From a checkpoint of a small transformer trained on Wikipedia.
Size: 16 layers, MLP 1728 SwiGLU, 135M parameters.
Training: 1328M tokens, 5105 steps.
MLP neurons of a small language model. Each row is named by its layer, matrix (down: output weights) and neuron, and shows model dimensions 208-335. Each number is 128 + 32 x the weight over its row's rms, rounded and kept within 0 to 255. Numbers have three digits each. A neuron's up and down rows have the sign that makes its largest values positive.
After each neuron's rows, "raises" lists the tokens whose logits its output raises most directly, leaving later layers aside.

L9.down49:094168109104152178079139110137120164108177117179167154115100095145132122161116173136163139145095110146142133144106148105153122118110174170129051153153119104055090081132127125078130101159102163143173101146132139121152177053147168095154150174134125091104116104097145200101174136166050147108086154109100157139109105105164083227037124116089082116107143128162109138136127160133091126135121
raises: "amed", "ion:", "ame", "ily", "ional"

L9.down566:108156101141066163095069163163133182081158167119110165158144194127096138159174176107093122152122133124123119109181133114125199113145114158124137175158168137152128184152129142126144102123152149114157088122144180101155097107196182132162072218110122058156191158126149100126094134112161142166150065039107065126098184106075112119087124191143117093132122167130132132161071118159136119144120
raises: "ing.", "ing,", "in'", "ers,", "ens"

L9.down1193:122138136146107181128181113071142135126112149141143085084153136089115143109079159096137145142141136135144116135110084094081078135112042184118150120165100104100134135062126140096140174162187076166103161122183106127198173124093146162090148083153137132139106144102143154114179163113154119172175166156091082129131147054146114117097166107143089143155108102134113107132119209116155100130118
raises: "s.\"", "s'", "s;", "s:", "s."

L9.down242:026134110115107154119173109075133098071145168107127094166064101146142065119108083122146104084143083110159125119127166105160089156081155141131137142154106127092133127147133102154117098162134062128201061156133125133169157183175132158130091093118127131114170121138115131192152092113169146159106130130121119057191191079106121139144151129177148163116123125128114104173093098124091107159108
raises: "s", "s.", "s,", "s\"", "s==="

L9.down209:140107206160107137003190086147196150196161087176114105081100152073062157139117146119112119114089153101123143179140106112091154128151150194097129181145197145113148115144140162152108101113103098105137075078122105181128141122151118081073100144147157118090140101114130119098102161139152137094099141147117147145148094146081155143128084164079126070146124134146089159148139104093141123077101
raises: " include", " include:", " such", " including", " mostly"

L9.down424:071136137100090137083113117152125113153159137103124104151192104196145176125141169122137109085128140075110136147113141150145104133120078152191130205169132110148125205156087174117087130126121109114150122126150123153183132102166094201171049127150170163140167140144123132111147178120152093153129190143129183154113119114173108144111133162078123108148135147140101153074124124147135219184098
raises: "ra", "me", "t", "r", "th"

L7.down309:161140136155165145091169111141099060178132145127122136125128153119098100085152134118186144124148046148123122126150135126149109128102138108113106132127062162132095062110126148131132133162143155109107237111118191100133130112153105121111113112155053133124146102110171186060145117127177081091115101089117088130119129116139137127117094063125110159086161213143175125132139133123082071102143
raises: "use", "EC", "rem", "ried", "uts"

L6.down147:169140117140144137128114092136131153169165109117175086089138138162117103167109157093092170055165177088137236083127129179120110086109198143102065136184056116116109093124077092153113128117161163099139134125161117068042103128135151129118075076123115176087148130099034127068140126164128141149115139112152132114150154111146115157159087095084070129165119103159153159146125056146141206128182
raises: "ly.", "an.", "rown", "ly,", "est,"

L7.down887:159198154152191133142104146107093107086061098211154115132144111133125160137109069100095099165080080113157082177136123122123143102098087116128139120144131170125084079172125128106116146077112175152145111118175119103123102133130126105204218111148115142115083073083140118100151110122201075221090189133103130142153178138140106106155133136108112151135087114108129200150071166137126129150085
raises: "ent", "act", "arily", "ant", "ance"

L6.down591:162107149140113146166183169093142098115117101090115178136123178115154141064112143099149119121129174120187128115167167096115172198162166166146142136117104123158073118142132086128149127142117084053132106102117093164131149150111097110155145144138161151208141123111145118115130153112224151151141131084105100142173127146110164129143170150149157130074140133151129122113120088143117096116152
raises: "=", "EP", "Member", "-", " Area"

L6.down39:115103215149147161097120109120102134133151133118107138145131135137134141113101136160135122107127087093133177080128143126137132091169220123186083128153093197104113115120133126057159097093147106152097155113134107147116126175169125155102207129108189143128144124166104152178172147123111178110147126150132106111125154100121128166156145117096134086054176081210154113156120134150111158153137
raises: " make", " create", " speak", " serve", " improve"

L9.down1481:155148078145182179131119195149120140131171144104107099129095142157156141131129108160099106123083148130167197172135098129106130139197109149123151122159136149121091154082129105157088161168119166099151175167133126127166133093145128098081158118082126176131139095163156190173141108164162140142129149150131135149093137171195134146150142107076104133185115094131103191108162081107159103108132
raises: " However,", " Another", " There", " Between", " That"

L9.down757:237141138087133064184130120180142140168132170173121122130146101123107167170148121142145188136136122126107139168135105131178145150054082129164093136153091139127111145145111119135202208146159153170131111176180110078165113081191092122160101101102137186153184134141126109156160103129112100127182162080089123111126165138141100133140102184181119103075119121123052162133148243167131117138117
raises: " scoring", " Sports", " team", " Sport", " Football"

L9.down282:187119146136126065217083153130062090123131190180050133079091160151101144131160083085090134133090120158107133115141211111143115093092190132060124117090108106112116102107113095079158179131184156158125108080090086221096083107134142130177188127121145136116113102107103110089120077123105120100142122164100114105148155097082111146115140158125134119135122100160128108108088117046101142096163
raises: "-sur", " de", "-de", " des", "-"

L9.down288:135128184166133092127172151179136117133101195128159139144141135120133100107138116127116151153131106131121101066120098173132110074101130135110117104125120170111079154118151099124168112113173142096094146095096121122145073112125134078112144136139090150168104159082113140143218147113129115108146142107128071159136109165138123043142141139149104150075154124124066122102134173144170082045119
raises: "’", "'", "hood", " Association", "s'"

L9.down909:112147131071119160151119135135114144116129140131122063093142113174061147143128131113131067120108168122080104139118140111088183118132130108111132189166108093108127087122095125107106207143105173117119127112178054153145093141124122120110129102136116185090087133107153135117117128120114156186125086187116130124108136110060145101113106121069185029158128178116135086130090144178147113118126
raises: "ve", "str", "stra", "v", "vil"

L9.down1468:147159091092184146160141131119137078169137109130118193157175145090132113109094103125168182100173128107147137122063123112180068155104160101098142177143190084159074139125187121160165085158102126147095102127162149099096100098120154167141180107126098114195106116164076130079126123145120106156158079125108135101099161100055137159143157166111151157095132189169084137172075068114145186102188
raises: "Personal", " aged", " career", " himself", " career."

L6.down383:099066049160153162112094129175122143108139128108103150164105137118125176141139123112113090129126153159103091163120099086102131129207102111169145159149158167126160147102136139159175163114142190077177131122100178131114120169119090146145156110080091170143152156134139168183123160142090147093160140087125116123141152119103101087115140161163075133176066135169121148119142150109093206097173
raises: " Starting", " This", " Between", " Following", " However,"

L9.down1679:100076110140146095105148114159172119184147130156114174094080193098133084152135202142140116089131119133163035108126129124175156110085080123185124054119169083158148122153184159150073086153177094145095180141106130097150143119137168089089150135098108084082178181160130104076138126138116161102155125107189168108086080164141156146105126109140138122142154109141086128090149157113149110115106
raises: "e,", "e:", "es.", "ight", "e's"

L7.down252:100132126157160122159094142126146153183171134106112101132129113116134132092112147152173152132096081132137082159094120147118160172092144148157108093170093094115134079170135130109190078109126147068173142124116193120122137192141107103146103166109160127150096120156099114133163165158112174136132158079122083072150178153137096150162129164140122132082163116165137138128053147134120197102116
raises: " be", " play", " attend", " become", " join"

L9.down1323:098073076158087171132124183174091173140131110187129081116117116127110112091125163170130098186092204130129118131107142102107141109096136152140183179143098203091093141143174111122120106098080146129077122133114096084165176130091089110089187072093102147141177126159133140114075126151144136149164079203156107083126123125147127163107092125077100086107182121126133075185098182149141129173168
raises: "ities,", "ities", "ities.", "ity,", "ity."

L9.down393:126158115109129146132102090182123150110135176128131136058179182152101154114048046114123150105068179158111168128168126143131067131135131126134156117170133085124081155165069057108118144111124077159086129099076146133125122129110188092111133209138050091118056120147121125192103170178134107165170148167133094111173160128108097157075108069166112148122134130109169116088108168189164183167151
raises: " degrees", " himself", " themselves", " them", " them,"

L9.down1482:135139054115178122132141193157171188060124155142101073134106100140142127110085141111135131138083089126130096097104120112185205176172144131119123144100132107121063116129130181140128121075127149126117138063114129111151099148161184178053134115176096133144135177125138121185177128148118133099107101105107141048108148148103133146159118095139145118123165137111108125083079102079187116105156
raises: "ion,", "ion.", "ions", "mere", "gan"

L6.down1596:084138107163118125143110135174124155146093125156092077157087163099111116131109121177087135121086061138170090174143101142111124100103147162124136182140159105119137193128103150079130155133120083136122142169069163070186145187139151091137128138124120103128158149104133091129110101101102115170098169125120144157133100160145117155131194113117157148137154143123142107152089147164092188147159
raises: "ist,", "ist", "ism", "ista", "ized"

L9.down1073:180134117122141103076127118089115138143148125098142115112124110116108141108124179163106184135146191143132128138159132109136134118194112134206128126109191097115136147114113139125150055131095136105146096148115101135121127208114155132076189089151073153161160091117179156113111167122084116125127126081139136178091114181144107172108163071136148074093125154087145211131145135136121150162122
raises: "ore", "erous", "rie", "olog", "aine"